python train.py --num_hidden_layers=14 --hidden_size=384 --optimizer="adam_variant" --decay_fraction=0.451 --decay_shape="exp" --max_steps=8900
MLP neurons of a small language model. Each row is named by its layer, matrix (up: input weights) and neuron, and shows model dimensions 0-127. Each number is 200 + 30 x the weight over its row's rms, rounded and kept within 0 to 999.
A block is one neuron, or neurons of one layer that tend to fire together. Before each block is what it responds to, as a language model described it from the Wikipedia text at the highest values.

Responds to: Second piece of capitalized words. Fires on the token right after a word's capital first letter, such as F-e in February, Female and Feature, S-er in Serbia, and It in Italy; also fires weakly on commas after place names.
L8.up873,208,207,170,229,235,173,218,201,212,188,219,189,198,235,204,211,163,218,172,222,237,228,198,228,195,188,185,181,177,246,206,129,192,199,184,212,154,193,234,183,207,217,163,188,225,254,224,166,181,163,181,215,149,193,236,177,231,181,149,248,183,239,169,155,224,247,196,214,168,148,218,189,189,225,166,243,224,189,171,103,218,241,201,258,231,182,184,192,227,200,168,171,228,159,157,212,220,236,196,237,226,157,163,150,167,152,193,199,221,218,214,242,192,191,200,193,202,255,232,213,191,175,250,237,163,178,217,193
L8.up1123,179,198,229,185,217,188,191,192,171,206,271,201,206,184,175,207,178,199,223,190,214,179,196,275,203,167,202,245,218,166,226,218,206,220,214,215,186,163,271,224,229,293,170,227,224,203,200,189,221,222,199,211,184,197,262,198,187,217,175,264,220,206,152,173,225,206,190,179,236,176,212,207,180,209,231,142,203,182,207,219,176,255,192,131,167,209,196,223,190,207,201,177,207,199,147,189,184,194,200,215,204,157,188,189,213,290,211,161,140,250,194,206,205,194,162,194,119,146,187,160,262,210,243,164,139,184,215,158
L8.up1719,206,123,227,192,188,176,205,170,212,142,176,190,212,216,197,184,268,214,186,133,166,180,215,172,186,211,206,211,180,235,183,221,170,203,188,269,209,230,185,229,198,175,238,266,276,210,191,198,227,210,191,186,207,232,206,189,162,193,195,231,161,229,172,94,238,165,218,244,217,182,192,155,170,238,233,185,179,207,135,135,236,227,165,195,207,208,279,244,196,215,242,159,153,149,177,234,188,175,189,176,188,152,149,164,228,187,173,200,241,244,205,207,229,200,204,163,218,245,205,150,189,222,233,147,242,239,183,197
L8.up1869,152,241,165,196,234,212,187,173,201,205,220,209,194,219,202,184,204,210,182,174,195,181,228,237,245,173,199,204,200,196,194,135,181,186,194,181,175,171,210,234,232,206,236,231,219,161,205,201,174,221,225,208,215,182,205,236,174,192,214,214,219,207,192,148,194,207,192,229,191,190,157,154,192,187,244,219,171,137,210,205,185,201,261,186,241,231,203,213,222,218,153,120,163,193,141,207,197,230,195,214,213,228,172,171,212,246,198,159,176,180,222,200,248,244,144,211,157,213,216,200,251,167,218,214,66,184,192,167
L8.up2075,180,192,205,185,230,218,210,172,196,193,198,193,158,231,228,206,163,193,219,180,172,228,216,199,217,268,204,237,204,224,178,228,157,161,202,232,213,213,242,185,164,239,179,206,176,193,188,173,210,242,243,171,236,172,236,214,219,202,224,210,240,204,195,185,197,243,239,205,205,170,183,176,151,219,246,225,175,208,204,241,151,208,183,210,253,182,245,279,240,199,169,190,166,223,171,260,227,248,172,184,185,210,197,174,233,193,186,209,155,166,212,169,164,149,230,124,211,249,206,176,185,232,224,200,251,202,194,228
L8.up2087,138,204,153,176,180,226,172,177,259,201,173,242,211,193,229,252,251,171,150,209,243,214,205,192,162,149,187,233,189,213,168,173,240,197,216,178,194,179,173,216,202,211,226,235,190,186,175,155,134,174,236,207,205,185,190,198,204,183,176,221,229,198,236,149,177,279,227,194,210,189,238,192,222,181,226,214,182,232,207,129,223,239,196,256,219,264,192,234,198,175,156,189,164,177,216,164,217,190,165,201,200,193,230,214,221,193,219,218,161,183,195,183,225,192,165,181,191,214,184,215,208,229,242,233,206,209,174,203
L8.up2178,183,260,223,208,148,209,199,178,170,179,162,182,220,177,204,134,199,198,231,192,151,195,241,186,193,241,141,209,162,188,217,153,140,250,183,234,258,181,222,227,211,186,198,227,139,195,211,126,166,179,234,220,201,211,229,214,227,174,226,174,207,195,169,273,204,189,228,179,213,169,153,163,120,224,242,190,177,263,165,227,236,201,142,171,197,185,219,231,201,201,214,222,168,176,216,180,186,185,175,189,188,200,200,233,215,211,236,210,164,229,174,216,206,224,184,138,128,234,196,107,202,281,242,173,219,210,177,216
L8.up2257,192,194,219,154,229,227,202,222,175,179,209,251,253,187,208,152,260,242,178,181,174,196,201,240,175,227,142,214,174,219,238,195,169,197,225,258,197,191,175,217,197,204,190,219,169,182,190,171,151,205,232,225,195,137,250,195,257,212,166,232,197,198,170,207,204,163,218,226,177,170,204,215,234,193,267,212,192,215,186,197,240,232,222,192,165,203,208,161,187,213,201,171,199,223,153,220,172,198,213,246,237,179,146,239,188,208,228,203,186,196,186,165,248,206,162,209,174,248,172,155,210,234,217,179,148,178,154,168

Responds to: Mid-word letter "d". Single-letter subword pieces, mostly "d" (sometimes "re"), split from inside a word, as in E-d-it, E-d-ward, live-d, In-d-ustrial.
L4.up6,165,237,210,203,158,217,141,217,220,246,203,171,161,184,211,223,167,186,121,162,256,173,204,226,205,161,196,200,181,203,132,183,191,189,204,183,198,208,120,211,173,211,191,175,197,223,230,211,236,149,197,211,214,220,191,153,158,196,199,165,169,242,143,198,239,196,202,181,212,162,169,195,204,206,162,205,184,147,232,234,204,277,219,183,235,248,197,198,160,179,182,216,298,197,228,177,193,178,199,182,210,183,270,187,175,183,139,221,220,259,194,200,174,174,274,182,223,160,197,228,223,185,163,170,196,138,207,236
L4.up182,183,158,225,215,213,235,257,229,234,209,190,190,182,187,219,214,111,221,160,205,203,266,216,220,168,138,179,219,129,210,218,206,185,275,202,169,255,182,181,162,227,206,176,196,179,144,229,170,167,217,207,180,198,180,198,251,173,237,262,215,181,201,287,172,225,195,217,180,211,155,205,200,164,170,172,221,187,193,190,157,178,198,237,169,165,206,191,183,242,175,186,209,260,151,236,181,228,208,218,188,208,208,203,204,244,219,177,242,225,208,202,156,178,131,268,193,171,184,234,231,261,202,185,133,213,171,174,175
L4.up1015,144,224,244,219,142,155,195,152,210,195,208,188,181,193,195,179,150,230,170,200,194,210,218,196,213,221,224,186,177,162,157,191,192,191,218,183,171,234,174,221,205,213,213,219,183,193,192,176,177,231,192,196,207,187,218,178,176,171,202,171,245,160,230,207,193,209,188,194,211,224,177,200,167,214,229,207,212,227,214,216,180,210,197,167,208,208,194,185,210,236,190,173,224,207,211,200,197,115,227,160,219,196,188,197,168,188,243,233,139,241,197,266,209,177,232,162,186,200,157,195,205,170,220,195,187,227,224,184
L4.up1164,233,211,194,212,199,198,203,211,220,177,261,215,215,192,197,165,148,161,232,189,155,193,176,176,243,208,183,243,131,208,277,213,226,236,273,192,205,179,261,204,206,183,226,179,232,154,205,213,167,225,243,222,205,211,200,153,205,175,234,194,195,210,238,193,245,226,160,191,213,217,205,146,211,191,184,222,177,261,167,171,234,220,199,172,236,199,173,189,181,206,208,183,224,202,162,185,184,179,183,169,205,225,183,167,224,174,277,194,224,175,243,202,191,218,178,213,200,223,179,225,169,262,207,203,207,198,191,212

Responds to: Clause-break commas, mid-word pieces. Mostly commas after a plural noun ending a clause (concerts, expeditions, fisheries), and also inner pieces of split words like des-p-ite, ins-c-ribed, inc-or-porated.
L10.up978,190,163,181,192,211,242,213,178,193,213,239,202,150,202,173,218,149,235,228,231,237,171,217,284,161,177,198,226,163,177,243,238,272,220,179,219,217,219,219,237,158,192,186,193,235,138,203,178,172,232,201,240,217,223,204,200,208,205,196,266,241,178,246,232,184,252,196,185,174,182,183,160,212,193,223,168,228,204,238,220,176,225,235,209,216,249,211,272,216,228,208,174,153,189,206,250,203,275,192,244,184,266,187,164,135,255,199,170,204,171,248,194,227,240,188,169,171,179,168,212,192,208,239,196,231,196,260,188
L10.up1425,212,225,165,198,232,218,233,204,226,136,183,212,193,202,174,224,146,228,189,240,182,147,241,176,194,226,167,185,134,222,215,159,203,228,240,200,186,205,219,227,186,227,176,194,265,190,234,176,204,201,195,224,234,129,236,166,231,209,169,180,253,195,210,253,181,154,181,201,204,243,244,125,164,206,181,228,207,191,197,201,196,251,231,253,237,246,225,225,192,193,202,208,176,160,249,207,204,224,224,217,178,190,145,172,160,191,189,171,166,190,183,267,152,163,202,164,197,202,212,159,202,168,156,167,224,215,180,190

Responds to: Letter z inside names. Mid-word letter pieces, mostly z (also q), inside foreign proper names and words, such as Tu-z-la, Pan-z-er, I-q-bal; also word-initial de-, as in de-livering.
L4.up957,253,204,163,193,196,160,168,134,211,162,189,215,199,191,200,264,207,207,201,205,248,200,237,151,170,216,167,190,176,228,196,185,197,189,174,200,168,203,143,196,122,191,177,213,198,203,231,180,209,196,200,213,192,204,218,151,172,193,205,175,233,149,198,182,240,162,165,186,207,224,171,136,225,193,243,192,188,206,262,214,208,195,217,160,181,172,199,209,162,130,222,156,247,182,203,191,165,223,132,165,185,172,237,268,153,230,181,183,204,221,169,220,219,248,234,186,237,168,230,195,152,210,225,176,185,205,212,180
L4.up1345,197,237,171,179,158,193,151,182,237,157,186,174,243,213,222,214,218,172,156,208,240,262,179,245,220,182,186,192,180,194,205,223,211,229,218,164,119,187,182,178,217,216,250,173,187,154,221,184,211,226,202,220,172,255,228,123,195,183,186,211,206,199,262,207,252,182,190,235,252,206,223,253,191,196,216,176,157,212,254,237,222,236,112,230,178,153,186,203,204,174,224,183,190,213,197,232,206,137,164,212,197,187,173,194,169,175,235,212,175,209,129,239,187,169,197,205,137,155,201,190,200,226,199,201,188,177,144,197
L4.up1522,183,245,213,183,184,195,200,182,160,230,181,208,180,203,234,213,235,237,169,221,227,222,206,240,258,192,196,176,223,242,179,163,236,183,170,160,233,265,203,221,227,226,201,165,211,212,202,169,176,226,262,169,211,188,191,238,229,228,263,246,159,212,167,210,235,201,194,230,196,176,202,180,217,239,206,211,188,194,218,177,217,214,196,216,232,203,219,252,260,238,203,249,218,192,143,142,188,125,247,241,177,241,246,189,180,190,154,234,201,177,229,272,182,179,215,178,198,238,224,222,201,183,123,233,159,222,174,239
L4.up1585,208,228,180,188,148,166,196,227,233,182,228,195,198,204,260,244,276,177,191,201,180,178,170,241,200,191,168,168,214,237,206,251,214,222,210,171,166,232,175,127,190,191,226,252,193,211,203,199,215,238,202,249,174,241,177,224,193,229,210,218,225,180,237,201,180,164,254,180,217,194,179,244,137,166,224,237,214,234,264,216,275,201,206,201,181,143,205,173,191,244,214,212,186,216,215,184,199,258,217,244,182,218,227,201,177,260,206,213,208,218,214,240,233,175,212,209,211,116,192,218,205,221,183,197,196,200,166,206

Responds to: Mid-word letter d. The token "d" split off inside a word, usually mid-word after a fragment, as in Ad-d-itionally, Sy-d-ney, diamon-d, accor-d-ing.
L4.up588,224,180,205,163,193,153,169,230,183,185,222,192,225,191,122,248,181,252,212,202,187,215,215,163,158,197,249,202,176,216,264,249,179,238,194,184,184,220,197,178,164,158,216,186,177,209,159,191,179,198,197,236,212,161,208,191,202,300,209,159,176,196,229,174,228,212,199,174,170,188,203,182,134,272,195,174,209,168,179,169,169,215,131,221,236,213,223,221,223,170,163,180,276,170,250,174,197,207,232,212,192,199,179,151,203,186,185,206,169,163,268,265,209,209,188,207,183,251,215,234,217,142,234,204,235,173,154,210
L4.up2089,198,233,194,219,149,180,258,199,225,202,192,200,212,234,191,193,188,196,183,250,219,213,216,199,187,205,232,245,180,184,232,192,206,192,238,258,232,193,123,163,186,263,234,201,174,235,212,249,196,159,213,222,225,218,202,139,190,128,140,180,243,172,212,231,242,155,189,183,182,178,212,231,160,201,263,177,178,203,149,216,219,179,185,204,241,205,152,163,225,172,193,187,212,187,203,145,172,223,252,185,197,160,185,232,199,202,155,155,171,180,215,179,226,211,136,145,203,184,228,182,202,178,172,142,211,210,161,151
L4.up2126,157,221,164,236,164,160,198,139,278,208,157,174,209,193,203,274,184,244,167,262,248,232,211,233,159,151,171,229,267,205,153,199,208,268,201,247,171,219,222,253,188,191,183,199,160,220,228,207,215,182,199,223,142,230,196,190,212,207,125,220,151,251,217,191,226,153,199,228,247,155,229,183,201,172,241,239,151,152,210,198,123,245,244,200,238,220,185,199,165,205,162,184,226,163,208,228,217,189,156,219,228,263,204,198,224,238,160,163,207,231,215,222,206,216,236,150,219,160,206,192,234,225,179,193,211,197,149,201
L4.up2192,218,221,189,256,154,180,183,155,173,204,227,263,221,242,221,200,184,224,217,193,169,220,191,222,213,220,251,258,180,189,232,198,195,184,234,207,148,151,182,158,173,197,209,192,224,214,198,187,184,182,200,172,159,200,179,169,203,175,215,259,265,229,215,215,261,181,201,153,226,159,221,210,190,170,217,244,156,192,170,192,228,224,243,189,227,207,164,230,221,195,131,183,225,201,221,183,175,183,150,198,198,161,117,192,171,216,195,212,215,174,223,212,202,204,260,228,217,194,205,175,235,177,186,163,277,203,231,206

Responds to: Indefinite article after "as". Mostly the article "a" after as, is, was or became, introducing a role or category ("served as a gunner", "is a novel"); also some mid-word vowel pieces like "u" and "Gu" in names.
L8.up43,200,196,158,203,184,213,195,238,232,168,211,217,150,182,214,242,179,201,241,170,234,169,212,246,147,218,199,217,164,180,168,175,201,245,192,191,162,190,197,204,202,187,191,208,200,195,172,192,170,173,237,183,179,177,247,210,195,180,203,219,203,210,210,231,147,246,236,221,180,202,258,198,159,226,145,170,213,215,195,217,242,200,220,195,255,185,147,203,174,243,198,153,212,223,241,254,186,202,114,205,171,217,208,162,159,221,205,231,201,203,126,210,185,206,183,202,151,205,191,198,175,251,223,150,237,181,163,183
L8.up148,179,206,209,191,227,169,149,176,131,151,210,240,212,216,162,198,209,187,170,192,149,231,250,191,181,169,208,203,193,257,225,155,196,230,210,183,150,197,193,223,233,193,161,214,186,206,249,161,173,210,242,235,165,220,250,184,188,187,140,198,196,227,213,180,219,174,201,188,228,173,161,213,217,183,213,205,183,267,209,201,193,175,196,152,186,210,180,165,232,201,195,237,185,206,191,213,150,209,194,180,206,169,149,165,227,189,196,202,192,201,225,174,200,233,197,148,132,203,250,149,253,257,216,125,165,209,221,215
L8.up714,192,209,163,205,141,179,167,175,227,204,227,235,171,211,182,168,238,241,146,228,228,162,235,264,188,145,207,177,152,198,258,218,148,192,154,204,190,143,190,244,222,191,215,186,144,154,203,196,198,203,225,185,182,210,203,191,192,210,210,187,207,215,152,214,193,272,189,189,195,228,169,121,214,225,215,211,235,214,176,204,201,247,163,213,188,194,234,223,206,180,222,181,181,138,218,234,207,156,147,198,126,245,247,182,188,214,207,202,187,215,198,225,206,207,193,205,148,270,228,232,219,265,259,156,249,213,210,238
L8.up850,192,210,112,182,188,188,158,186,191,212,224,222,149,186,174,214,206,185,219,163,233,197,223,265,173,208,211,152,144,157,162,199,199,158,238,215,162,196,223,177,202,201,236,228,193,184,225,152,204,191,186,211,168,177,194,209,192,199,190,184,169,216,213,276,171,223,223,199,191,238,208,208,195,154,203,197,227,187,202,221,148,233,210,185,164,162,198,220,188,180,206,183,190,243,195,164,200,147,205,161,226,198,202,185,151,217,219,214,230,218,198,193,229,207,191,201,179,189,179,146,201,226,161,193,160,214,224,196
L8.up1529,201,211,160,220,105,223,131,219,238,248,206,200,180,195,194,172,219,210,150,186,246,211,211,233,182,146,195,187,180,160,161,217,188,196,232,191,209,212,163,247,181,190,209,183,151,151,183,173,245,233,176,194,188,193,188,162,193,221,234,212,160,200,184,228,174,203,219,204,170,232,209,185,226,210,159,182,175,171,120,200,207,276,254,248,165,267,192,185,198,224,198,172,193,144,195,195,230,151,215,160,199,223,183,142,179,232,168,171,148,212,164,250,214,207,204,186,221,189,216,179,213,260,168,155,155,254,249,208
L8.up1602,193,191,167,253,199,179,142,136,161,189,264,175,226,148,183,156,179,236,143,180,181,236,188,253,158,176,163,191,159,234,199,197,211,199,187,226,194,213,217,210,189,138,217,220,171,178,234,160,184,176,174,216,244,207,191,176,225,273,180,221,206,239,162,207,182,219,202,222,163,216,191,108,206,209,192,184,193,205,274,221,191,225,174,175,154,189,261,250,209,203,199,140,156,181,213,181,192,166,163,191,222,211,234,223,179,179,209,228,174,203,193,225,196,225,202,170,153,237,153,189,157,206,188,191,179,203,191,202
L8.up1780,167,161,253,259,213,246,177,221,142,254,246,207,171,213,185,217,183,225,135,169,128,192,246,266,217,196,202,228,157,180,211,197,158,138,263,212,179,223,215,267,204,211,210,224,185,198,188,201,146,228,203,208,212,160,166,169,205,171,202,205,217,204,254,233,212,177,196,164,123,219,190,210,196,228,154,222,218,225,163,227,194,234,170,240,164,207,240,197,240,174,187,201,190,174,135,181,150,181,235,205,204,209,183,206,192,165,173,205,196,214,197,222,217,198,199,228,168,200,219,165,249,188,207,189,240,208,182,205
L8.up1952,200,199,200,231,209,196,162,201,178,198,302,187,222,178,204,155,229,212,217,186,197,191,221,222,193,187,157,176,167,201,238,146,202,227,202,267,207,246,183,249,196,189,198,219,161,155,210,169,193,179,179,198,209,245,198,179,162,187,135,215,154,227,211,179,176,196,215,215,154,183,177,131,163,182,183,194,175,192,174,204,170,214,196,197,188,235,215,192,182,209,155,207,221,148,201,133,140,257,137,208,210,231,156,225,178,173,197,175,168,232,178,230,200,220,218,172,140,216,178,171,213,180,271,227,156,233,206,185

Responds to: Mid-word fragments, list commas. Fires on two kinds of token: inner word pieces of split words (ra-di-o, En-g-lish, e-con-omic, Islam-ic), and commas after plural nouns in lists (physicians, grapes, sizes).
L8.up236,189,246,125,161,177,183,200,158,258,160,196,208,199,202,209,273,213,181,234,215,162,173,183,172,226,208,230,182,221,181,187,185,155,181,224,206,238,213,181,210,174,219,237,221,215,158,240,172,220,157,217,181,206,174,226,181,241,193,178,198,251,238,191,192,164,180,203,193,191,206,205,236,169,132,181,169,169,256,219,166,169,220,189,221,160,263,215,205,169,206,185,216,216,197,213,165,182,219,187,189,188,215,157,175,179,193,258,272,192,164,104,204,253,148,174,184,168,187,222,187,221,186,145,189,193,158,189,218
L8.up625,186,220,149,234,208,171,191,174,243,198,194,218,216,283,223,253,228,200,221,185,192,204,254,194,234,162,136,194,151,211,155,154,256,275,231,157,212,231,172,213,194,190,187,205,263,223,200,170,238,195,192,233,179,170,218,169,178,184,215,173,189,179,195,227,183,223,179,172,137,204,182,177,197,165,184,186,171,188,182,185,183,198,241,196,127,206,195,196,172,196,156,153,237,252,205,207,217,247,208,227,157,209,171,200,225,198,196,150,183,222,191,233,182,234,198,171,219,200,142,216,213,227,130,212,155,196,209,112
L8.up802,225,207,217,246,162,217,193,213,226,249,245,200,166,169,159,208,203,158,198,220,189,221,188,152,202,186,202,229,205,236,180,219,167,228,201,236,235,208,228,193,184,188,194,199,161,164,169,204,242,197,191,234,249,229,233,142,274,196,146,302,148,182,251,236,155,292,224,203,186,173,187,188,161,149,199,163,212,214,226,188,177,182,182,202,215,208,170,169,195,175,185,219,187,210,213,275,185,186,135,222,175,241,215,226,198,163,165,267,182,183,241,203,174,206,172,215,193,211,232,237,192,171,227,178,160,175,105,199
L8.up978,179,237,198,202,223,188,205,184,206,230,183,178,227,237,194,202,179,233,191,221,181,250,254,217,225,231,172,181,151,249,189,165,227,203,255,248,204,241,195,163,160,183,232,241,219,205,209,157,246,175,215,229,204,177,141,170,219,268,168,235,244,202,179,190,190,236,163,161,179,196,248,175,140,191,185,209,174,272,200,181,176,199,236,244,180,233,249,217,199,139,228,193,170,141,188,210,221,194,179,215,152,179,149,224,145,201,191,230,205,227,218,159,170,219,189,210,185,217,195,206,188,180,224,181,177,203,210,161
L8.up987,213,204,176,234,207,175,154,147,198,197,217,225,203,227,177,200,192,195,172,170,191,220,218,212,183,214,166,213,211,224,178,217,170,196,253,210,183,150,194,202,161,166,216,221,161,238,191,234,232,160,225,248,260,211,184,171,222,189,175,197,172,179,219,176,213,199,189,211,201,187,205,136,141,116,152,165,205,195,262,179,240,212,193,240,152,253,240,167,212,212,158,198,227,185,215,187,221,215,168,202,181,205,137,202,178,252,201,218,184,213,189,207,169,169,177,218,273,223,195,146,183,156,197,200,177,228,194,169
L8.up1034,215,207,198,185,197,213,211,162,239,198,237,144,238,129,204,232,165,198,215,211,189,212,235,189,215,224,162,212,195,224,173,199,190,123,161,186,153,213,175,177,217,219,245,204,196,214,221,250,197,175,215,196,201,216,237,202,127,192,163,236,176,216,204,194,200,192,203,177,175,158,221,171,172,209,189,149,157,222,203,167,197,189,160,196,190,208,210,182,275,161,166,170,176,168,201,242,198,236,162,233,151,163,144,263,170,246,188,221,189,202,224,233,215,215,227,197,195,229,217,250,228,194,227,230,138,193,214,160
L8.up1531,109,258,219,181,251,230,254,188,215,183,186,189,234,164,222,235,167,207,185,193,214,158,222,174,217,213,161,219,195,196,221,204,229,198,247,197,238,225,186,226,235,262,218,206,218,184,231,169,232,222,265,221,165,226,215,176,153,197,192,181,201,166,257,245,184,257,201,202,172,155,162,203,219,209,174,196,203,206,220,218,207,181,222,269,200,242,210,197,257,189,220,192,219,194,226,225,182,169,205,190,251,172,246,213,175,166,184,214,184,224,222,167,242,212,197,189,244,216,206,205,243,188,219,128,169,233,214,149
L8.up2275,220,216,199,164,188,205,208,220,284,226,217,159,243,202,102,213,245,185,149,185,185,203,198,164,179,191,200,224,157,204,190,188,186,216,248,138,237,199,156,196,154,179,229,218,230,216,230,191,213,162,207,212,232,182,170,197,210,228,208,240,194,208,192,243,185,169,135,217,189,190,185,213,229,191,160,152,215,228,195,217,206,245,191,272,174,207,158,225,187,167,211,202,194,218,194,216,231,139,216,151,165,194,244,211,177,207,163,215,196,218,176,163,256,180,160,219,184,186,173,177,218,201,229,140,227,223,183,197

Responds to: Mid-word pieces, infobox dashes. Second or later word pieces inside split words (Re-al, Fre-e, F-e-bruary, For-e-ign), list dashes after infobox location lines, and "United" in place names.
L10.up560,161,225,244,187,212,212,212,122,239,183,183,214,187,218,179,180,224,190,181,181,204,182,170,201,234,172,211,199,173,212,203,203,169,208,191,224,195,212,219,234,199,243,196,185,217,209,204,200,195,210,291,214,245,151,206,181,222,164,259,223,179,182,193,172,203,238,201,191,279,168,217,224,212,140,269,185,215,175,205,200,212,221,238,224,225,215,194,222,232,159,173,200,248,170,179,183,182,164,121,213,199,207,236,178,174,235,184,162,156,204,205,169,239,162,214,232,211,185,220,158,188,217,205,164,170,200,192,163
L10.up2254,177,168,160,213,187,177,201,200,225,158,166,175,195,168,170,179,199,204,183,120,316,236,199,212,177,177,178,231,207,226,180,157,172,164,219,129,182,187,198,196,190,183,232,214,204,168,185,193,184,249,190,174,179,175,173,218,186,188,218,207,179,179,177,192,209,274,201,244,220,203,257,190,188,167,230,285,158,192,177,187,179,212,188,223,202,268,255,183,211,249,125,141,185,161,195,201,156,222,199,205,218,206,239,161,204,237,207,174,205,204,191,169,239,185,233,167,176,225,200,201,204,194,190,178,184,237,191,187